config.yaml
d_model: 256
n_head: 4
norm_place: "out"
norm_eps: 1e-05
init_std_o: 0.00561
optimizer: "muon_variant"
batch_tokens: 262144
doc_mask: false
steps: 3634
MLP neurons of a small language model. Each row is named by its layer, matrix (gate and up: input weights; down: output weights) and neuron, and shows model dimensions 128-223. Each number is 128 + 32 x the weight over its row's rms, rounded and kept within 0 to 255. A neuron's up and down rows have the sign that makes its largest values positive.
After each neuron's rows, "fires before" lists the tokens most often just after its 100 highest values on Wikipedia text that the model never trained on; "fires after" lists the tokens most often just before its 100 highest values on Wikipedia text that the model never trained on.

L5.gate459 [110  92 135 139 153 135 139 141 104 131 138 137 133 111  38 110 131 141 113 137 136  75 127 133 125 107 153 123 106 113 147 137 125 129 150  85 127 115 143  98 154 212 115 159  81 123 164 106  96 111 155 166 118 119 217 133 181 124 105  95 198 132  80 148 137 111  88  94 187 105 115 143 162 132 115 148 159 126 142 120 147  96 147 130  80 144 156 168 150 131 139 117  84 101 110 157]
L5.up459 [163 131 174 117 158 163 119 123 179 101 146  86 100 103 114 124 131 109  86 149 149  72 145 144 105  87 144 103 142  83 115 163 106 129  78 117 120  75 115 175 136 171 122 165  95 114 163  90 115 171 116 175  99 117 146 169 158 119  73  94 180 125  85 122  98 139 146  82 126 110 122 130 148  89  72 106 171 156  86  98  83 140 107  77 128 124 136 186 141 126  94 149 102  79 154 101]
L5.down459 [124  94 106 141 114 148 126 107 143 132 125 163 134 108 174  95 116  80 211 114 166  70 136 130 141 124 115 149 140 112 140 138  96 128 141 104 165 124 120 117 111 117 138 116 130  87  85 219 128 117 108 148 160  55 125 125  62 106 170 130  89 143 182  81 139 168 126 107 108 120 135 164 150 177 105 159  84 189 121 122 156 106 197 121 132  95 101 138 108  89 144 140 163 106 141 102]
fires before: "1", "2", "3", "9", "0", "6"
fires after: " |", ";", ":", " ISBN", "3"

L14.gate695 [138  88 139 103 120 154  86  97 130 128  97  16 151 128 101 127 122 153 102 119 169 115 149 145 130 142 109  91 130 138 125 140 134 139 130 136 105 118 120 162 130 176 153 138  51 152 157 157  81  75 122  36 148 170 134  85 149 128 106 110  23 163 123 137  94 148 176  51 109  94 131 115  76 136 187  67 139 105 145 155 128 117  98  78 114 118 110 143  95  93  80  71 177 143 104  84]
L14.up695 [166 103 129  85 146 110 159  87 108 138 155 150 118 147 140 147 126  98 146 124 131 106 121 129 142  99  74 118 138 130  71 106  55  72 115  95 166  72 120 115 190 145  96 116 101 117  77 144 148 163 103  91 165 203 119 123 109 106 122 107 126  98 133 111  89 138 120 137 117 120 115 113 138 102  62 159 128 176 105 135 159 107 145 125 140 154  48  53 178 147 118 149 114 155  67 170]
L14.down695 [133 161 103 129 203 126  81 196 114 132 148 101 158 124 136 117 134 115 149 131 146 109 147 147  89 178 129 118  92 159 155 141 103 161 132 113  67 136 123  95 111 100 138 191 179 118 215 157 110 135 120 128  78 101 142 148 127 142 108 152 119 117 145  92 106 141  77 117  52 114 108 117 100 138  95 148 140  87 102 118 129  99  99 102 171 122 135 206  85 145 143 131 158 111  89  83]
fires before: "–", ":", " ", "-", "),"
fires after: "1", "6", "0", "9", "4", "8"

L10.gate393 [ 68  96 142 126 171 168 139 162 161 124 188  73 130 112  77  70 129 107 168 220 113 134 112  92 116 108 133 131 141 110 116 118  77 135 130 147  99  91 103 135 150  82 150 134 105 141 127 122 137 150 118 154 139  79 110  83 178 120  89 126 107 108 169 202 101 155 190 124 127 208 147 172 158 155 126 178 168 192 156  85 126 132 121  59 117 113 149 152 122 172 125 100 133 181 111 150]
L10.up393 [ 98 123 180 135 124  79 136  99 154 131 135 114 186 145 136  52  97  61 172 147  79 154 194 114 108 124 115 169 127 111 129 143 135 140 173  96 137 111 109 112  81  95 143 145  77 100 140 160  80 149 128 144 132 158 174 125 145 199 139  86  98 100 104 150 163 118 169  91 106 136 230 152 133 178 186 116 193 134  68  56  99 107 143 108 119 190 156 124 175 104 171 129 153 108 130 172]
L10.down393 [142 114 135 211 144 166 101  85 101 160 143 164 120 161 101 171 112  91 159 123 154 124 167  85 151 116 108  83  95 103  88  98 105 154 196 116 113  70 154 109 159 168 130 180 124 131 144 108 174 142 136 195 155 141 123 104 120 168 179 105 170  97 103 120  99 141  80 117 141 140 165 130 156 162 119 113 113 154 114 104 134 143 195 108 165 128 148 183  87 133 139  75 103  82  80 109]
fires before: "1", "2", "0", "3", "4", "5"
fires after: "0", "9", ";", " |"

L2.gate186 [123 165 140 108 116  81 108 109 145 154 153 179 146 196 155 141 122 115 118 151 128 115 102 203 139 119 182 123 110 100 179 112 157 130 143 101 132 185 130 149 156 133 156  86 119 116 109 143 103 115 156 133 176  86  92 101 107 112 146 112 109 146 132  98 110 127  55 118 129  70 148 117 160 147 131 157 150 155 149 122 197 150 113 176 151 101  59 109  68 170 143 120 109 123 133 100]
L2.up186 [136  77 170 117 143  92  65 164  98 107 122 202 131 181 152 107 113 120 103 118 128 159 125 144 135 149 111 115 138 124 100 128 113 159 181 108 145  84 119 172 122 158  89 110 122 180 128 170  83 127 156 164 118 103 156 133 131  90 123 134 150 149 103  59 100 101 113 123 136 129 142  90  74 144 160 188 159 141 201  56 170 103 144 161 110 130  63  81 120 109  68 132  68 112 187 117]
L2.down186 [150 136 136 123 136 112 142 155 171 136  57 169 145 101 173 150 132 177  93 134 153  96 138 225 162 142 152 159 146 114 125 104 185 107 137  63 128  98 141  99  89 165 148 121  94  69 105 177 170 164 180 106 144 103 133  99  96 138 135 114  89 105 109 168 137 161 124 165 170  66  86 175 151 141 177 173 106 179  96 134  74 186 149 173 150 160 155 160 164 115 100 166 140  96 143 103]
fires before: " |", ":", " in", " |\n", " on"
fires after: " |", ",", ";", " took", " laun", " was"

L8.gate532 [ 85 157 152  60 124 131 152  63 177 137 115 117  64 155 138 116  58 154 154 154 153 181  96 117  75 114 164 139 101 130  83 115 127 160 151 138  85 106 120 123 119 130 126 171 149 150 143 138 216  37 148 129 134 105 157 151  91  82  90 157  92 181 149  94 111  76 170 175 116 147 118 105 100 153 161 122 117 162 154 156 111  88 121 117 122 141 128 146 119 140 140 106  92 144 105 131]
L8.up532 [102 142 124  59 124 112 163 145 157 160 107  94  80 120 118  39 130 141 135 144 137  89 113 115 101  11 119 131  75 111 139 147 129 176  76 115 124 111 151 169  96 141  66 133 131 131 160 148 119  86 176 128 119 118 149 104 160 149  84 131 118 109 105  79 129 104 181 176 117 144 172 121 118 115 172  91 126 182 138 167 147 133 200 120 106 155 106 170 103 144 100 119  94 144 106 120]
L8.down532 [136 145 132 143 134  64 145 144  78  91 111  90  99  74 159 137 170 145 123 133 100 105 144 186 128  91  98 135 111  82 130 144 126 120 147 140  86 132 168 111  82 149 182 154 150 133 163 132 137  94 140 125 149  60 140 135 101 165 164 132 124 178 110 158 157 127 119 102 135 106 137  96 121 176  63 127 172 206 124 137 114 139 210 135 170  90 145 100  73 116 143 109 101 147  97 108]
fires before: "2", "3", "4", "1", "9", "6"
fires after: "1", "9", "0", "–", "8"

L2.gate42 [192 149  86 104 123 155  81 117  84  86  65 128 129 167  69 118 126 138 168 132 159  45 107  80 105 150 127 156 119 162 108 116 164 113 151 150 126 101 154 117 112  76 184  99 154 135 147 161  82 120 135  58 168  62  92 170 150 124 108  95 110  83 114  90  88 149 115 154  85 121 122  70 172 192  60 119 146 169  94 132  84  84 167  96 161 118 158  83  93 165 134 165 126 114 115  90]
L2.up42 [174 138  93 107 126 118 105 154 161  79 142  83 127 149 115  87 183  63 113 105 145 156 140 126 140 110 114  88 159 124  93 144 166 128 134 111 127 114 138 122 144  97 115  96  66 119 167 151 105 151 125 105 147 157  83 137 157 101  78 101 193 117 146 156  85  98 137 149 144  70 158  88 147 108 130  82  57  92 141 159 107  81 192  94 188 154 133 143 150 129 167 105  42 117  69 138]
L2.down42 [183 148 145 105  85 135 153 125  47 123  95  71  74 124 110  69 170  91 114 181 166 153 139 189 163 125 185 100 104 165 122  96 151 131 138 145 147 131  96 202 104 129 150 120 121  48 140 129 120 151 134  77 107 100 128 127 152  65 157 137 123  85 130  60 117  89 161 150  75 137 132 102 143 130 102 100 120 113 129 128 120 107 200 127 133 190  81 178 142 162 123 164 121 128  80 110]
fires before: " ", " |"
fires after: "1", "–", "-", "9", "4", "2"

L2.gate289 [171 174 107 129 104 167  52 119 157 113 144 155 119 169  54 136  92  83 149 136 166 169  85 104 146 175 145 131 105 141  66 102 120 144 172 132  95 115  77 156 102 128  58 166  81 119 117  71 119 145 186  70 199  67 113 152 117 134  91  99 136 135 158 168 118  98 146 105 113 159 142 133 108 132 167 108  89 114 120 126 130 127 120 147 109 180 111 150  49 134 135 146  87 165 155 142]
L2.up289 [145 174 127 132 163 154 115  89 127  95 161 136 148 161 130  70  95 111 127 186 171 112 120 108  97 111 129 122 160 124  57  56 125 155 156 125  95  61 109 113 164 107 127 140  93 181 130  70  89 131 156 117 208  87  92 179 144 147  92 139 140 151 110 164 100  70 136 154  79  94 152 135 131 174 159 143 137 135 168 130 159 108 188 137 103 189 182 118 116 167 136 146 146 149 140  99]
L2.down289 [138 107  74 103  65 167 184 157 156 156 159  61  72 168 119  92 192  87 152 103 118 136 137  84 139 152 159 112 123 133 135 151  89 111 125  75 171 156  81 136  91 163 102 218 126 126 199 150 118 109 166 152 148  80 146  80 191 123  84 104 102 128 106 137  93 115 121  84 152  59 163 118 124 134 111  76 100  43 125 104 151 141 111 111 137 148 103 116  52 113 168 155  95 112 121 115]
fires before: "0", "1", "2", "3"
fires after: "3", "2", "1", "0", "4"

L2.gate146 [161 158 195 149 108  96 101  99 124 151 111  86 159  92 111  67 147  85 136 131 121 147 158 105 107 140 105 124  97 121  97 119 155 194 143 109  58 131 128  76 158 161 131 154 106 148 111 134 138 111 155 111 188 122 161 135 140  98  79 101 177 125 139 111 142  47 162 133 117 105 163 170  89 170 105 144  84 123 124 139 175 136 142 116 121 118 139 132 118 112 142 156 154 102 119  72]
L2.up146 [153 131 184 120 155 113 159 106 150 110 122 137 146  95 143  75 105 124 169 123 101 148 125 160 130 151 169 120 126 122 133 140 175 153  96 177  70 133 182 130 136 135 118 189 145 112 120 169 119 101 126 111  69 190 143  85 125 130  90 101 135 149 200 140 151 108 117  90 212 124  84 132 124 114 135 125 144 140 132 139 140 112  95 130 131 127  87 136 166 120 121 100 115 167 142  91]
L2.down146 [163 113 136 130 161 123 110 164 156 137 148  77 107  94 137 154  99 174 115  81 147 159 139 155 142 103 167 123  92 160 137 160 124 131  84 124 141 124 169  84  83 144 135  94 161  94 127 132 146  88 106 105 143 101 140 163 128 164 209 170 166 132  95 110 155 153 110 108  64 186 110 112 113  86 135 136 144 151  96 183 115 160 183  82 166 125 148 129 101 175 121  86 177  87 151 153]
fires before: "1", "0", "2"
fires after: "2"

L14.gate498 [131  90 148 154  59 151 138 121 114 205 122  48 144 112  80 138 147  96 104 173 118 120 147 106 169 139  79 119 110  81  86 139 103 133 112 131 126 151 145 166  71  94 125 146 130  79 181 106 149 144 185 161  92  85 102 163  80 121 140  64 188 209 136 134 110 108 148 159  95 126 151  96  87 124 162 146 145 157 145 103 116 125 129 172 146 125 131 123 115 133 134 108 200 117 116 111]
L14.up498 [132  94 172 100  87 112 124 175 103 145 150 136 167 119  97 131 144 130 210 125 135 102 113 138  84 114  96 139  79 133 141 123 104 172 140 124 141 100 186 133 168 131 174  87 142 119 152  91 119 144  89 143 110 129 121  81 110 169 105 165 160 114  99 188 139 175 118 142  75 104 187 153 102 106  99  98 121 139  84 165 148 143  99  91 133 115 121 166 136 144 117 124 131 180 131 134]
L14.down498 [133 146 101 174  52 131 111 139  58 189 151 105  77 135 111 141 148 144 183 192 133 140 129 111 138 161 132 101 177 111 142 134 109 134 134 135 115 149 135  98 111 131  84 141 187  77 109  79 131 127 137 147  58 117 127 135 133 102  69 140 144 131 146 132 162 136 167 107 178  96 158 184 174  57 102 127 137 113 200 188 140 126 190 161 130 105 154 122  94  85 194  89  54 153 142 143]
fires before: "8", "1", "5", "6", "0"
fires after: ",", "9", "8", "0", "5"

L2.gate479 [121 119  34 141 118 165 139 163 126  98 106 122 113 149 104 117 124  92 183 198 199 131 125 132  93 138 134 138 125 132 118 160 135 117 110 147 163 156 143 147 151 110 138 162  90 127 155  93  87 206 147 131 171 101  74 184  94 112 130 122 147 105 114 162  51 118  85 105 115 109 112  88 132 105 175 202 135 156 158 110  41  83 139 104 122 172 135  67  88 128 150 151 122 124 154 108]
L2.up479 [114 120  85  47 153 149 109  47 132 124 143 119 113 145 143 140 153 144 116 154 124 191  75 148 162 117 162 177 148 116  89 120 135 130 164 109 116 121  95 125 127 163 160 174 142 118 107 151 143 163 153 149 171 165 140 123 118 183 119 151 132 126 149  91 144 156 158  88  85  67 123 144 109 171 124 168 120 157 144 141 109 150 126  97 116 135 172 139 194 102  72  65 139 142 111 111]
L2.down479 [153  84 119 119  80 193 110 167 103  96 149  77 124 121 129 112 109  87 130 132 164 158  99 106 182 136 158 157  97 196 126 118 133  99 145 157 107  67 128 146 124 102 158 156 109 140 135 137 101 101 100  75  82  89  78 108 123  92  69 151 115 123 163  77 133 164 108 160 165  94 103  49 113 103 142 105 106 163 157  95 112 104 129 106 101 103 106 175 117 108 146 101  77 116 143 143]
fires before: " ", " A", " November"
fires after: "1", "2", "4", "3", "7"

L2.gate695 [113 134 202 136 149  73  91 173 123  97 166 138 134  77 145 109 141 156 145 183  92 113 125 156  87 140 102  85 100 155 163 171 111 151 152 111 133  53 158  98 203 131 135  95 117 148 154 137 106 118 101 161 130 165 201  89 133  63 159 157 134 161  83 124 123 158 175 125 152 150  89 101 239 179 139 135 136 145 103 176 142 116  85 101 137 168 117 167 116 151 156 115 126  65  99 109]
L2.up695 [173 168 172  96 122 115 134 171 129 119 105 136  98  87 160 122  98 117  91 122  85 152 110 169  96 124 168 156 124 143 126  67  58 147  86  83 149  16 183 118 109  74 142 115  84  92 174 123  96 122 119 145 119 184 116  72 101 133 122 193 168 145  62 117 125 119 177 132 114  83 123 140 167 144 197 118 101 107 120  88  88  91 152 143 155 195 159 151 157 127 128 158 175  93  91  76]
L2.down695 [155 136 118 114 151 133  98 154 189 167 139 141 118 165 128 179  85  87 110  75 129 110 164 122 119 131 148 145  96  94  96 159 116  76 184  83 125 139 130 150 162 133 130 204 111  62 103 118 133 134 135 141 165 126 190 162 131 138 122 106 133 102 165 166 122 154 190 166 113 122 135 135 178 189 136 171  80 128 144  91 116 156 171 184 187 134  90 135 132 128 107 106  89  67 151 124]
fires before: "1", "2", "3", " |", "6", "4"
fires after: " |", ";", " January"

L2.gate648 [176 131 132 127 142 143  96 146  90 179 136 110  77 160 139 104 108 134 107  78 101 118  98 157 139  58 131 132 163 113 157  80 136 145  99  79  86 108 131 131 122 139  51 132 168  69 169 127  91 160 113  85 185 131 155 131  89 165  95 144 131  71 120 201  92 146 114 136 150 102  66  95 146 125 107 145 118 158 181  82 131  77 148 113 129  80 153  94 104 176 169 177 159 131 131 128]
L2.up648 [143 147 140 149 160 191 114 122 181 129 162 129 129  75 124 102 115 126 122 135 104 106 111 152 148 103 142 148 111 144 163 115 157  60  97 180  44 107 108 156 122 142 112 102 144 165 134 142  54 107 113 166 149 146 110 125 105 132 122 100  95  85 153 160 149 140  71 146 127 123 129 179 160 161 167 148 132 112 176 111 139  87 167 112  93 163 147  97 107  86 160 151 112 138 129 107]
L2.down648 [141 120  85 157 108 109 105 160 118 139 140 142 127 136 143  84 156  99 165 151 158 174 136 106 103 131  94  84  66 152 153 153 139 141 123 113 155 118  94 122 158 193 137 168 118 109 175 160 139 123  57 112  82  85 128 165 184 101 115 110 149 128 178 129 131  99 218 109 114 176 241 134 164 124  99 117 152 133  78 132 129 131 168 128  94 146 139 150 108  99  96 138  60 141 106 135]
fires before: "1", "0", "8", "3", "9"
fires after: " |"

L14.gate494 [108 156 135 169 144 116 113 109 111 124 125  54 148 152 144 199  96 175 127 163 130 179 189 131 118 118 135  72 175 110 198 135 111  83  89 153 106 165 119 149 176 117  53 203 102 145 122 119 141 159 184 157 154 110  84 125 141 142 108 173 131 112 101 110 101 147 131 144  89  86 164 104  67 119 133  91 152 101  88 129 142 148 142 144 127 131 119 156 111 192 152 168 121  65 191 123]
L14.up494 [141 147 136 116 166 140 100 171 166 122 132 127 145 154  44 189 108 143 176 134 157 138 141 144 111 126 139  53  73 103 126 101 163 124 125  95 162 122 136 147 192 130 138 169 150  78 104  74 100 102 172 124 112  90 121 163 122 106  98 122 115 184 140 148 137 126 116 125 134  74 148 163 125 126 137 107 164 161 151 112  95 118 126 127 100 155 187  87  72 140  77 172 102 196 131 114]
L14.down494 [112 142 133 158 126 123 101 134 142 107 102 152 156 151 122 178 108 139 106 133 125 155 103 175 100  94 112  60 125 133  90 102  78  62  87 131 117 162 110 164 191 144  59 173 121  98 140 127 127 112 157 113 181  82 151 166 184 165 147 158 131 106 124  40 129 154 119 107 105  81 167 133  62  96 144  69 119  83 108 164 134 128  94 150 124 124  88 146  89 113 132 143 166 149 192 140]
fires before: "8", "9", "1", "7"
fires after: " |", "1", ",", " ", "0"

L7.gate404 [110 155 128 191 134 185 151 103 119  98  96  94 163  82 129  57 128  91 109 155  84 122 145 145 131 111 148 190  92  98 152 129  98 143 184 121 124  80  91 164 118  85 111 133 125 119 104 104 110 114 115 112 152 158 142 160 121 121 119  79 179 209 162 131 112 145 136 100 144 127 140 117 163 215 164 125  72 147 111 170 139 115 108 156 128 168 169 154 148 118 101 128 160  72 104 139]
L7.up404 [114 170 117 160 150 127  91 165 167 151 102 126 105 169 126 154 172  73 116 113 114 100 157 137 153  97  75 116 152  49 151  46 116 160 146  98 161 126 109 118 160 144 104 180 111  13 169 118 137  85  95 154  82 154  89 164  93 128 149  87 119 116  74 119  88 149  95 162 125 128 135 137 161 197  82 116 151 202  79 132 100 126 170  84 154 120 141 161 193 192 156 147 165  74 139 116]
L7.down404 [ 94 189 132 135 150 127 112 176  84 125 143 115  95 159 167 172 105 131 138 112 143 154 109 124 165 142 100 139 130  70 130 140 119 199 139 183 120 120 145  66 103 188 110 162 128 135 174 142 155 167  86 141 134 133 107 135  25 113 103  93  65 132 125 153 119 179 175 112 138 127 144 140 192 128 127 118 199  95 119 144  93 166 170  92 155 130 156 171 118 132 101 109 152 214  76 198]
fires before: "1", "2", "3", "4", "0"
fires after: ";", " |", "|", " November", " February"

L15.gate528 [146 111 168 115 185 131 129 137 123 163  69  46 169 137 153 111 135 155 177 138 155 142 131 131 176 136 122 186 110 127 122 154 147 141 147 120 154  73 123 194 125 125  83 121 132 104 152  55 150 122 148 105 108 110  91  76  95 144 101 183 158 100 141 152 125 125  85  87 137 134 140  98 180  95 142  67 140 123 128 146  85 126 162 147 117 169 149 138 178 146 142  85 181 121  84 135]
L15.up528 [123 119 127 115 174 128 166 164  82 109 150 119 145 111 133 159 145 168 138 144 158  83  94 102 153 112  93 135 145 124 152 164 124 173  82 124 110 159 131 141 114 120 137 163  57  78 137 120 118 143 137 149 104 129 129 106  88 152 119 127 167 112 145 168 112 152 151 159  89 123 110 137  84 191 119 164 130 201 100 116 177 134 184 141 127 126  99 141 174 116 151 171 131 103 130 137]
L15.down528 [127 117 141  91 139 141 124 131 118 135 133 141 111 149 122  81 105 113 131 103 123 125 164 159 177 127 163 112 133  81 168 127 111 135 150 200 129 136 110 102  92 124 150 131 162 131  80 141 138 137 104 155  27 105 132 141 126 132  86 109 153 128 153  70 185  62 124 135 164 123 108 179 219 151 152 182 136  94  96 146 101  88 122 125 107 156 104 140 131 117 114  74 171  96 155 160]
fires before: "1", "5", "6", "0", "4"
fires after: "0", "1", "9", "ory"

L5.gate308 [ 82  85 123  94  52  84  99 123 111 149 159 146 181 186 114 126  73 103 136 132  66 125 130 130 143 138 159 163 161 121  95 160  81  93 156 139 152 130 174 109 111 131 101 112 102  85 119 141 117  88 216  99 148 117 152 151 112 119 104 157 134 165 117 124 131 131  58  63  73 121 128 156  92 167  46 127 159 130 125 133  85 109 179  94  89 115  99 163 100 114 148 113  57 122 118  83]
L5.up308 [140 100 147  92  69  80 119 134 122  76 116 104  98 164  62 132 141 119 122 128 102 128 114 145 103 136 159 137 118 177  78  91 178 120 156 141 150 162 105 141 188 127 141  78 168 161 174 125  92 126 144 131 156 156 174 181 107 140 127 134 117 169 207 104 131 102 120 104 133 144 103  91  75 166  53 110 167 130 153 103  80 101 165  58 153 133 144 102 130 138 173 170 124 167 134 102]
L5.down308 [105  96  88 108 101 144 134 145 141 115 140 127 150 211  81 128  94 103  88 117  69 128 163  98 146 111 161 106  83 198  85 157 146  98 117 130 178 101 136 130  93 144 144 163 145  73  62 165 126 141 164 138 152 103 107 169 135 147 112 146 111 183 118 111 134 152 102 159 117  84 148 134 122 133  43  88 148 107 127  86  47 145 139  90 145 164 107  70 154 115  90 166 133  92  54 139]
fires before: " |", " |\n", " team", ";"
fires after: " |", " ", "|", ":"

L8.gate182 [142 128  49 169 120 128 137 100  73 127 151  74 142 144 183  80  66 148  85 131 168 123 104 157 102 145 117 130 154 141 138 147 118 129 111 111 134 105  94 140 105 137 133 170 124 135 110 141 150 144 165  98 118 159  98 135 123 137  50 135  73 137 111 126  95 155 120  46 114 107 102  87 151 134 146 158 122 130 164 183  99 116 113  94 133 109  79  85 161 168 153  95 167  96 132 137]
L8.up182 [150 143 129 134 132  88 122  50 127 109 120 152 112 118 166 109  73 138  98  88 158 131 137 159 109 159  86 128  88 127 149 162  61 203 124 154 132 114 113 163 133 175 129 165 131 131 148 116 132 130 100 105  75 224 121 107 103 176 130 143 105  84 127 116 111  36  83  99 114 127  80  99 149 191 131 143  51 147 149 119 153 127 117 196 132  66 141 106 196 124 155 142 114  65 109 110]
L8.down182 [151 135 127  95 150  70 146 166  77 104  72  84 102  79 114  84 178 128 223 113 121 122 156 109 162 160 138 121 101 109 134 137 189  80 152 125 169 125 179  90 141  67 138 158 161 165 174 158 155 144 168 167 152 103 180 118 126 111 133 119 125 173  78 141 123 191 156 155 114 144 112 134 117  89 103 116 166 156 165 153 103 130 143 143 134 162 100 139 136 107 143 124  78  91 120 207]
fires before: " ", ":", " |", "–"
fires after: "9", "1", "2", "8", " |\n", "0"

L9.gate445 [ 65 160 133 114 123  90 152  89 107 142 119 150 126 119 154  87 171 195 104  59  77 123 161 183  83 151 146 192 124 119 131  99  81 147 140  99 148 144  96 131 111 140 137 154 129 127 134  93 155 127 166 106 147 121 110 115 104 123  80 117 138 120  97 138  87 159 114 128  84 114  95  87 192 167 155  46 174  97 133 125 124 141 172  93 126 119  97 191 135 131 168 102 106 150  49 146]
L9.up445 [151 129 148 138  92  79 101 119 120 145  64 130 109  98 111 121 131 113 138 149  99  82 147 116  88 104  92 195  93 123 120 115 135 134 153 141 128 174 100 145  54 148 148 147 119  89 138  84 146 157 106 136 115 114 138  89  94 123 117 167  96 116 131 144  70 152 119 114 143  83 182 118 139 135  67  97 151 152 131  74 159 117 183 103 166 112 165 165 159  71 133 129 146 124 139 135]
L9.down445 [125 108 102 161  67  99 153 106 133 172 102 136 128 137 122 143 187 178 135  87 111 160 139 144 146 121 125 153 141 119 146 141 138 113 170 194 178 158 104 188 132  97 112 180  81 201 163 128 132 121 146 153 150 115 110 110 149 115  91 125 121 110  61 175  84 128 191 162  58  87  78 123 127 156  98 131 129  88 167 186 122 190 134 160 120 164 128 104 121 111 101  89  88 181 117 166]
fires before: " |", " ", " |\n", "oss"
fires after: " |", "|", "0", " G", "9"

L13.gate190 [138 153 104 121 141 134 170 107 174 110 135 169 123 117 132 106 122 194 132 100 156 145 157 124 161 143 147  91 216 135 128  78 126 134 143  89 141 134 150 131  81 104 188 132  97 158 106 108 182 151 139 152 107  83 145 102 159 140  60 137  85 131  86 144 177 166 121 112  97  65 166 109 164 183 128 242 198 136 113 111 156 117 164 138  69 165 164 114 149 171 125 137  70  89  76 138]
L13.up190 [ 87 119 130  97 114 124  94 152 166 166 143 134 111 112 126 105  85  99  84 151 117 183 185 129 142  77 185 120 180  77  83 118 142 113 151 132 126  81 141 145 142 104 120 101 196 147 166 106 180 130 146  80  88  78 119 126 171 119 119 135 156 112 101 118 123 116 124 121 105  90 153 109 122 104 159 139 180 112 108 139 130 122 122 194 137 165 156  87 162 148 131 122 142 156 117 120]
L13.down190 [185 127 151  88 147  53 121 118 155 124 162 183  71 131 215 132 193 166 134 147 138 116 170 141 156 119 151 105 107 137  99 163 176 163 171 123 186  96 159 160  95  88 154 103 130 190 144 118 207 150 136 132 131  58 123 153 125 119 150 159 104  99  48  90 156 165 121  93 119 122 184  95 115 146 156 138 142  92 132 131  80  93 165 122 142 176 119 191 128  86 109 138  84 115 118 138]
fires before: "3", "4", "2"
fires after: " ", " |", "0", ";", "9", "1"

L8.gate17 [ 81 134 125 151 103 156 152  91 144  86 138 138  92  79 187 129  74 173 114 215 168  80 194 109  86 134 138 158  94 137  54 119 122 144 146 114 123  97 209 152 130  78 107 100 125 134 142 102 147 111 107 139 172 132 152 127 150 150 123 164 111 110 122 102 175 139 119 118 105 135 124  93 125 184 203 168 187 134 103 174 145 111 190  97 118 133 141 103 122  77 129 119 184 123 118 132]
L8.up17 [157 136  93 218 125 116  97  82 129 106  67 139 105  88 127 133  94  99 124 162 127 119 128 147 114 112 161 116 167 154 149 107 150 118 156 141 102 107 205 126 135 163 107 105 134 146 162 135  90 206 148 116  43 116 119  97 154 101  63  85  91 134 200  96 150 118 113 113 119 109 133 120 179  95 154  98 174 128 118 150 140  99 117 147 124 125 118  96 122  76 133  53 122 102 145  76]
L8.down17 [134  81 158  82 121 117 163 163 123 138 150 142 170 120 152 186  97  72 118 109  87 119 171 127 158  96 138 160  92 107 126 171 149  96 106 180 156 121 154 110 120 110 145  59 109  97 135 128 136  53  92 134 108 140 163 137 147 137 181 138 127 159  81 160 108  93 146 123 125 104 117 120  82 132 152 100  65 103 114 140 121 140 163 153 116 152  83  95  98 175  66 128 139 111 105 184]
fires before: " |", "0", "2", ":"
fires after: "2", "1", "3", " ", "4"

L2.gate524 [151 127 164  88 157 113 108 125 135 134 103 160 134 133 114  92 181 142 126 151 155 182 106 141  81 150  77 134 120 140 141 105  75 140  83 154  73 126 184  86 164 106 124 149 119 104  93 120 123 127 117 136  96 152 126 131  92  99 154 130 163 123 148 120 143 118 118  55 134 102 100 123 239 136  49 172 111 120 106  91 122 154  73 107 108 222  75  97 170 162 150 147  47 118 187 134]
L2.up524 [143  70 156  88 135 106 147 125 117 167 120 107 125 130 116 131 147 127 125 118 158 134 164 126 103 154 124 147 117 122 153 120  39 127 112 162 118 125 138  78 184 129  59 155 105  95  75 136  86 100 133 189 143 119  83 124  93 111 129 118 105 100 148 141 175 151 127  81 198 123 137 136 144 157 133 153 126 106 194 102 101  85 186  93 136 103 136 122 164 132 105 177  97 100 172 101]
L2.down524 [171 139 103 164 151 224 157 102 144 138 170 187 125 134 153 176 115 169 100 107 117 160 124 121 116 136 128 118  68  72 130 128 153 118 138 121 125 132 116 145 139 133 153 203 114 117 114 172 147 114  84 100 121 111 114 181 123 137 120  86 171 105 138 174 134 160 173 107  75 165 230 151 143 166 123 195 135 140 128 136  53 174 145 127  76 140 143 170 110  92 138  52 125 111 145 103]
fires before: "1", "2", "3", "4"
fires after: " |", "°N", ","